Part of a small language model's weights: biases on query, key and value, tied embeddings.
MLP neurons of a small language model. Each row is named by its layer, matrix (gate and up: input weights) and neuron, and shows model dimensions 0-95. Each number is 500 + 50 x the weight over its row's rms, rounded and kept within 0 to 999. Numbers have three digits each. A neuron's up and down rows have the sign that makes its largest values positive.
After each neuron's rows, "fires after" lists the tokens most often just before its 100 highest values on Wikipedia text that the model never trained on.

L7.gate44:486437475484572539446464570553476472435561515493474571496479390492571492478413565492536441457478549543541556499540428572537506548454545519499545542411448564460571628456565521537456479501504577557435486466600506531498559486428492508438513500526528466523531580439499550401398536493559499461
L7.up44:502542522448532503433442524471443456527458508510622515634430550586560435436408483521522560511581530499593449470517511473478479528485551568535459620496510568524569517423416506478541421496469522426544533444527428513404522467550411539442496560529551418546532515519444524474508440499559532598
fires after: ",", " is", " was", " a", " an"

L4.gate21:524451513566461528507628506408564455486552479488544500482589500477433444510543607522575536468426557497525455477448502507567458547460531486447508515478417476437558536517444448524465547472636564565540431428488435534552511484454406533573525619463520474523496503496566513453429582428494461507
L4.up21:481496425482431487516560475470549526430577448527543546438568563499618482459509520557492557452531490506582463524475573474447501405568411505533594568393545514536479328561473471542480461455485516532523459422420442539424526554487453503517530501433566557491549568420540539504487505508456567539
fires after: " as", " H", "H", "pp", " h", "ruct"

L7.gate262:508529538497467484565581478493421542535513506447480501493578511493531496395428508514495566435456471484482522387479434538526517519495413459479452484496421416458552494542565419500584372442512405474543500435570530579569543502515505546483495481402502507536512549562531430481603433482587551414
L7.up262:465411544500447446410538589431363450460571565477560534429548529573517396455473545439446505497522597554547410502537527534525489502557402498474506454538495434468530429552470550445548485552571399502528574431526492472409470405533506551428583495455470472550423524646443538499579465503526463456
fires after: " was", " as", " became", " is", " age", " were"

L5.gate402:555484528422485580582522556491531436505572433529513515551509560556458580447504489471547462520535512494504533523527489513477434481474579517559511517505522508412507394495405451510492427444517574475549533439569429462519564415534501473536465462482477458535439453552517495499469575499471428522
L5.up402:447434506444433515468452575420509516549453496637527490488509555472512551467453513420537458514492569596558462398545599474485545557506506471512521516539432467495537509413514510569447437505452461505558560552504500441513551441504581584584522475479510496477525462489566561451512531566557604499
fires after: " |", "ry", " Col", "%", "ister"

L3.gate428:437533525571478507559478532466462510493519506438590432501495410515497536430470499560605536555447513497522430518505396563553524489526514510560471484503443505497537430469515533620460500501475413539572552442493491562525515514480485489480535409499603459505528548467563428399508467469347522457
L3.up428:477530488567465563535456566499520529402472489511427476510417496521519484619517487472567524542442428453502481462460545451527485479528505545511507523422549481490520475567596500456631507564444494471505482543421531573550571456534563507435540485460594468417613438419495409464499471607494461476
fires after: " He", " part", " re", " Be", "oci", "icip"

L5.gate319:477494435555574522521461504563586427469537564544515469470576474538449577556444468470539468512500494467476473468515524534577482481422497507425481500485504441478509530442493514556503463618496449448501549425487472531513429439504473587527579556449576418560491512472551490478427639486500652464
L5.up319:564490514481496477478440389522500468451469542443448494530535537496496511593436466482565581507537492448493466516536515520442499442575463472497436577597535432409474519514447388557465443546565431564507467418496593504517510660491457543544494511469504541483488566524524434504503494488599592579
fires after: "-", " (", " the", " a", " \"", "adem"

L5.gate167:482542571579478513481474449541581469591532463470486556449495493533520455444525514516498554519507582506542549491522454520552477432413534519564462567426543418526398537494431547557491529494547566543512471436526522474516505633456478460506421495535559501512452437558552477437486496397517442510
L5.up167:510482437513433422506483582575468441456491499530482571428496522520493501462506498576460470575545419448546611476454491551571472453441539462447453521478437551498487515435452560493516567486434501544502664535572477416560393485485493443590471408469520596530544488562459370538562554504477448497
fires after: "b", "em", "or", "ar", "ian", "u"

L5.gate427:511484506564547484444508472539442527525462543520538508452474506537513448480433459489571523478373442574538452565545497492534426452404588566535584486442555534483482425471430579451490534526538553539458563405451548612503421575509469523460441530541558523481518559536517456438588481424456514464
L5.up427:451509446474412518503423550510501409430455590516456490549531420417583462508461486518494536578598538498546558520443476454540510488595535509528439496499423586494567562560459563553513544447564435477568577578498452439555536526542453477544483396523502532468574497426489418408488506487436487493
fires after: " the", " te", " re", " f", " a", "ig"

L4.gate23:562431460554468420446549416474419479496518451516425468532525455521444583390435547472484525510442502484590530446428487500549433516580595519444534491597433546536435460443407459517498454476554553455458517449440549509443402534549474476374543422463489519524556437459518516517539511486529510466
L4.up23:510447472518494509565553439599612503509595504525438480506507581511455458566598466505461564493534472471496642537514555433432395561502469505467573471489487456477445614440454469574514575506445509423585531412483537561501533520535483583480527518535505528438513585545499561511583513415450528515
fires after: " K", " charac", " S", "K", " vers", " A"

L3.gate423:526417493445549441580536497523533520394582516516408503510518508477589555501476569491451409602547477547528441463495528519525574453541523483475603384469532520517546438497572562467527390447493611553468589522623490584545575531498521488456546543565403500458463504493537555481466431434479517552
L3.up423:531515535480532448556470548514454549427501560537442527492511473472562573510504553579512531549472471449510440599479532571504570629509550416484488441439546454516519493601445555585445448455522557561473485442546472491454423483549506471460447403385395548455501526456514518470424539504454514440
fires after: " n", " ch", " E", " e", "it", " g"

L3.gate248:476432496493478465483585468470513477569473474563473516499444428529448489438510546506439539518483426455470594444602489456526471565506458589538482410433438488503500487480526539512491604478444639517515542453566578464472428395469445524577511489502543521522547487451554509492537473457543525519
L3.up248:557507507499495572568453443516507463530556470534488465468523514485510536626565457553413405445514471510584585420469456448518535578501451504532513488448460444517476477446562605483481492398416554580554477501461532470553512508448485464573542430612583498531449512456473466538444561576576533549
fires after: " U", " K", " M", " S", "k", "am"

L3.gate317:479508431423444502460457569498471456547526509493524446522580507497514526446531475532533471535459540563405452396474572505476450502447549496543481508499491596499497477577562484554547581534490498477536536444490436525505423472527462568477482398568507558573512551462480425433521528613588514490
L3.up317:506460516365456459526510467457493523555460536429510520552480548415523483537451609422489563578440520530463407540458415499446568427460425446423501537528497524455483445527434441507455499493540461561538561434455509437474564467501499501469444532502474475503483480454492425456417491598481464454
fires after: " |", ".", ":", "-", "|", " The"

L5.gate114:412536412557614625537465574458463484564512494535549504485523475588521517482508553530473542491521454527499478424442444465490526400492607422536487401462508473583466590398466497579425530520501525554473549392522435424508460509541458475515492438480564513499500549492547388482545477528526516475
L5.up114:595528574537522433480523518404404534467431426536491533539550507528518547493497534499516524513559434598522493497412559464485593461417412472538519424457470429525531453478430558578519569502462586452583481509394566536484559467508530512529468550426519570488588577492492519561502521495548490391
fires after: " h", " return", "t", " em", "l", " H"

L9.gate138:457456539505529517450559455539481491508485537578418456484477452466462570446397536469497583506436511516495531551458577459515546520390393460489457608532459573480375487568462457522459496485545523501481525425454515499446519546546467564510470496442528508509446496452540424549561499476595465542
L9.up138:462495538413509495458515451533503470431507513512510472629517543531519537519438475446588509456458509539537473459496557565448451557411465541422553511512456480491489482553412555502539458532406415460453547548481484532554435420469523562495469460449582606473530530517516510556479518584537515508
fires after: " p", " imp", " rep", "p", "iv", "ep"

L9.gate46:472581548568555505505586558440461575494446491538528441537431504508544559480441545484633450493484448383503494421430569453500514484516523535466489497419384522548496531507444428607530406546470450460463535477514440474544505456481448497477393528481578461469468514506509556440494580552441435528
L9.up46:459505549551575470568500500585481538469508471398433473462533449568569493515467606597470510483424453509401502498504440500496499496516471548405568579491465475522506448612484542444501524492589422530487539468452508487541563507547461548476480476536517506481495592471466486523588512431454445575
fires after: " V", " v", " f", "v", " exp", " imp"

L4.gate100:460418463541488551485532492561541484529626594478567532583475419455448470488407590472491510534537499524419438463516430561412509565570493516582609574527495532406412490461475450477540469572508535485566551549599467515565442501399523526494536543574486479494546523426495496533511452561489514475
L4.up100:563527497507544538458513436477460438462506512522556556470514462485419452483496482446472469479462487481559511460523534493544510628611560361526609414519536440447508491468533589469540489514506561406484492486544546620476433515548455502574555527511397503464526489462436570499535480460649499462
fires after: " qu", "se", "v", " v", " T", " Qu"

L5.gate363:436455584495476471519451468483570427517574472390557492537418469538576546492458515487577572366460501444539487534500494413537435500414459482500510551478562538520484470534550439488480466460573528513491506454504471500502455463578469511527582514634595396512451544486457535514517484583580509515
L5.up363:469483464530500414516400379607539548573436464519535554571543552544510442457492518536465513492473531562557417607445479431455430569468549538491595501501506432384528492499500496490498508440531541622454494504610413605485426431486475503425493548517481456492498585500527507612496537411473496439
fires after: " ", " |", " S", " C", " c", " R"

L9.gate250:512551508454473488387407476494537513592428469477504542420513469544383487474496502496467505420470575462480511418494525513504503540507500454636481402545421528533521554410474406555420474510537414531451424499439398515420493554528466578539489613485509472428534538519542479445436538452505427426
L9.up250:408485448446527502541492440537350469513431434536518548515510564468504573482532414470527526482543475476533419632575524486509475469564405516409505465499463535508549503486584447498587512466409469460453447540490435498579458501444443451469518429472497440464414490476519453612465550481411515599
fires after: " D", " d", "R", "D", " r"

L4.gate35:489539479510457478446484469477591553434438554454425515504542467489501440485482599515454494503500348497586470557510485539577543581420561504468534401485471524540532545520501535518472434544510642444467504515541508499522528400410503476448515562441572459473493508537501535558519437452551435565
L4.up35:439617494548514549639497554555592574466472490492501444486537541440520593493496408495400557494530537473581561467530489507489548508424507520498449435511540515564543481424519515445491617480446560516429563476479474505542470406478538516594474497501480472575465517517454529471458479546610365532
fires after: ".", "en", " K", "arl", " N", " served"

L5.gate395:496463588507554433481550511535476538482512437522498536489438527472519575480403474489581567551433460489485488471492469529570508447513527505549589521612481516484519508507438503508446582615489629458583524548502506452404476483616484503459423475538498568379404513494447456433569536534499455532
L5.up395:446497413480451463552501550394442513450561521477572539556462540462467508439547589552457498493458617533567551482474498520597537561481582504560469524527483471526525453488383460566459530539501569571486526563558517464482545460581497418464439485483458495452474502459534512506661560418422433495
fires after: " G", " p", " det", " com", " Z"

L3.gate80:444498429553565530547402565464430444519493487526514561441571375507471500547398542443527529494452431501523514527450586515557552569468502498564554530424469462411444510537521448415527354460534414558600498514462458530463555538469512461517475536422538520541546482370427425422521433534560500520
L3.up80:491484459531533436477407493577484483628447446497463500567442429509402411394456477439487514511622520563533517518420461506475458498457540499525503558499410452445552547481530473509540437483585506564510446534502489555527486542466445494549470439430576500495578459396514519482513506546571489522
fires after: " h", " L", " v", " l", "echn"

L5.gate198:595482503492531531558445495452587512466542539484540511546455445452470577483572530434590532482480556524480421430540571403471589543503533561469542393460471590520562590448387572519459440575556477576547444486445504547585475524592534447514516461472469507541471501534406502514468547525519470536
L5.up198:466506485496520488456408345573496603590443462474577523546470457398531488457497534510557488526530434422565455554503479402439485504542444554445525461401444465521485529507461530544558471562460494556480426490476503517482493523526556513523584502516504440473555535454450590549395566560515454471
fires after: " st", " d", " n", " h", " l", " def"

L7.gate223:524501435533489453529525477520455506565553487496429515402510483471557530480562445458498512502389536530512559548434443488477522545423453515474505383445456499401544475503485482489507441517511499530560508399585497450591590384580396636479506543418526471544471438500462409409443566530389526560
L7.up223:515509527407550445490559520408528521554524459569532514497555483546400443543439578600377617501466470507556470488550486510525441457511504467540530489475457518514501554516506508519452578466477524553484574530432570416576489473385483494526565493434412467478511525481532565559435460408430533505
fires after: "\n", ",", "-", " was", " is", " |"

L4.gate183:499464476512552516559573500350530527555509502470463502569611419461469558527440539461604541456506438491563470490481517482492486433541489403494443466473528543547473537380511431498556554501486466516501475574575553519517431454599446481592521571438449559525555497476579545449493539533458500513
L4.up183:496543514521451546470544517427499486581505470382504458548430563493492631477530479454560537562471490563514571501457474573503523492554555464435523566419563533608553583497551472519416514513522507409435547522401523473465506459477496520448538508529550467503565556461429505447512564485586459491
fires after: " Ad", " K", " ag", "k", " con", " comp"

L9.gate65:555451558533554405556534567523501444505526528446360437553478438506489506452441437504532444497434514536541491476548561424478437544527560479447525533545565514537580555590417535505472398361504552476560559543558498454564531535485479482452521468544500463620475487463404471396566561587556419539
L9.up65:459411482483501366510473499623555457564502401536373502496522498559508480519419574448454540365480475467511475488433506483527556488542550512566541491522548490551561547516462500514526465454480419478510453393530440484457492445554535471556482462474375453415523509454480479517604593496524388529
fires after: "\n", " inv", "j", " det", " im", " ex"

L3.gate69:566440394410511476577485494445552437435497485539568504511531562482484562498488466547466480492548557558505502518575478489500482497452360524461436483557548526527478533396497604490490447497470591518470529537487482451465507365457536472407570453474454553544480503504530456506576540496488543488
L3.up69:553548431343540580555559489530580511509479532563557491511476515482438533588470519479506512464542501553579494448417499459420561566520451553518437511526573461499458464485528551502449575502481552396534508453498520451424488528532462407504498480353454512428561467492471467491566410458484557481
fires after: " D", " L", " Cl", " e", " G"

L4.gate101:538566578541513395567581500560560514492478526453488512508532495601498560607482462505473541607525515515414551539456462475464478526433563552589612463447468430515501562489504475539460422521545494488563441530539436412549568482449520460575452497430551438499459408453572538515510583517462480519
L4.up101:415542413474550632525481449542505536450527452502585548577448598483464462436528580565514491602505539573524527441486457533476424525454601550502507640475518464461540443492513451536556539595455445538534506582478457456512529405523523480552492439560512530449540493465500465554468520543460556509
fires after: "\n\n", " U", " B", " En", " D"

L9.gate404:458429457539485532465574465552553438529577500479486471422489470550476500500429595524476492516492561577393550561489499540564481529418397418445470518565465463426490451578535506458585576547461526458490543477501556471463547479561342581457427453430536480488454505544517448450459508579464499547
L9.up404:529493576459520390412499581519476560518505513591543576467516418500512487492466453527388407356487447406460501449458529561431549512527501471505477526514499497460527416469491436518500459496469511450467437486412536505425514441579455456477500510509520506455471558423616511525430540494498479473
fires after: ",", " September", " February", " in"

L7.gate272:518486485489539475486506448562561418427443526440532520536436470445477493530547453509565426553549512478463491484496442500488473438514414467555443461440464538448480547533388472420553575428521470541519428461513442441567540524575426500541533488544564517504481557508558371455581482424528427459
L7.up272:576482433469467462562531563485530431507495578621511548598513546514560410511454518475564486584466470459404475485536449446491512500506492550513488557608650452548534493497474532479517528467503499508545466547574356434567534532478423526562565540437462450456448408473512519546534505482497459491
fires after: " the", " The"

L9.gate255:516510502564532488555510492553551464495513544434516491547493561417524575464480480557539551572547484432522459452626479373508478439438467525487490546453521603614477551568492460569472559492484555530373463502539521542433545407515456491494499423468563457501429476472442555519370523550540585510
L9.up255:469439512572487493487456479457470469456501491425577475518568456411529606538428501381481535476569602498498510536469487528421419492403544543459460485526474522515399475527581439510460526521588498504430468403550482555523405521520422475549527444481483461476519492537600516536484521480409398487
fires after: ".", " A", " V", "enn", " I", " N"

L9.gate294:408464497493507504570478477430430447487406504492446516422469520541493446486520507413496543491408425467548534510495478459487544417460458490493538563402395440507472609485542505494461466486568550511480475402555436539401497497499475445516459526422528483494455590343440502486545431545475480431
L9.up294:487450553515541517508507540388493510489458506495526466526449498532429469599503545533481558491444459574460492497506511456474519494518519452453471523515490443524467646569567527523500557553495524539491566537403411521442518446499471460542561566523451640500553541399515617499558532501383531410
fires after: " int", " cons", " Ad", " im", " was", " S"

L9.gate208:523496472520540442514418423457464503585417594497490541591512407516541527462559541454568517552587451489486608457522460523446686537460449435525575526536443490449473558520534424486507528505540459589573464585472425491434577487546511472526448560474449482467448560441498494535592514535548412520
L9.up208:475553500479494560524475542535478503532558429443440516453452509566420431515481492554576542446505446489486560518459373540423581547473476551515575422563494471472469539542580346471387490503471442479455424477544455489484475535525477539559518429568452468426477496490523570538571535425502570479
fires after: "\n", " w", " W", " F", " the"

L9.gate15:552546501481467507497511504368517551498585455488447576469469469472514566482460487460470513556527406549445517495466540475512411415396559574482480531460446473454446434417501413487575569435503506512466557449545458506529483408552452407502432491443541578497519435524387536489448383492575524557
L9.up15:520518418513444453542501489500524538597454525518547549530497424403451582606509419488519544496505481442455494492538409514415494594448397427581425461487559574565498471483507545512533488471493494451593456569564442454493505550461515540525380515458444436454541558463462453474434540467531472442
fires after: " j", " J", "l", " n", "w", " e"

L3.gate312:521538422422452501560474489424460416419510600581491498476500444465441553470496498439469498525469538525497557457436532504492492512419533406488530532460582455468500510503530426499525508496480515608550588491459518490495526465460420470484446448506492511532529538508464476566446558576461454487
L3.up312:530509449557454548426471382516491453498566388530546518503504554421428448584566516444533544484443544526554519501524551520547521420491508536543529476455584441433499528419534508538496391411393412539533506518408432381501424499521537496592487452540490543552505503575522438499482481557517597431
fires after: " w", " l", " new", " Championship", " r", " sp"

L5.gate16:508445448443428550503574529448512452510448420476469593510428396409453513501515528577515527456529555512475466476560442549543492493420484431500469400426487438466572481442553535513522591527509443549499490526617544591515479509426454524472469498545485571519538485423436412440427527466445525478
L5.up16:546577498510444549528430458487437562438498497508571536484584489606473473535493520511536525505460475483522451555507530436455554457465489491522525588496576497484635427514467449485549503574527588530481456574477442462510452448510546388450567521496457492480567497483526509617557425641448551533
fires after: ".", ",", "-"

L9.gate441:502454565585508458516462509480581529490462523486394528549521501498605485481466416426559420484425450480477478440439493538546517588568486548523564525498459509469555551467446492418464505548483454497556461500442494445504618501487521516436551545478414527594600486453451487460486573521462458493
L9.up441:459493525522497526438444512367632611520485522592457480484508534541538533465508528496396484580458492459449565439506560548500484551597532544541564443435563487468490575490429521441441603433451488437522544540523519500551508447520443468596455400509454491439575520468443464460474473490498502477
fires after: "\n", "2"

L9.gate199:501537430483578498511510440503557537569419600467475501470480472540444577462453566396560486470409447479525563500514561343559519541558517465447443541408510479550433499474508453469505425459482501356384491482492553540495458576515488460461506497449496445552532534545583511567417418517471500505
L9.up199:517426518519461390562526519485543495432459517556611443496517517564513495569507510471463424514429578457574501438504506458432526406541513497443449577470542490468419513541482461552540498558476501450504642513534393432475511493395401492384491577560483519528527526408379529488442417471497553483
fires after: " p", " v", " ind", "f", " con", " V"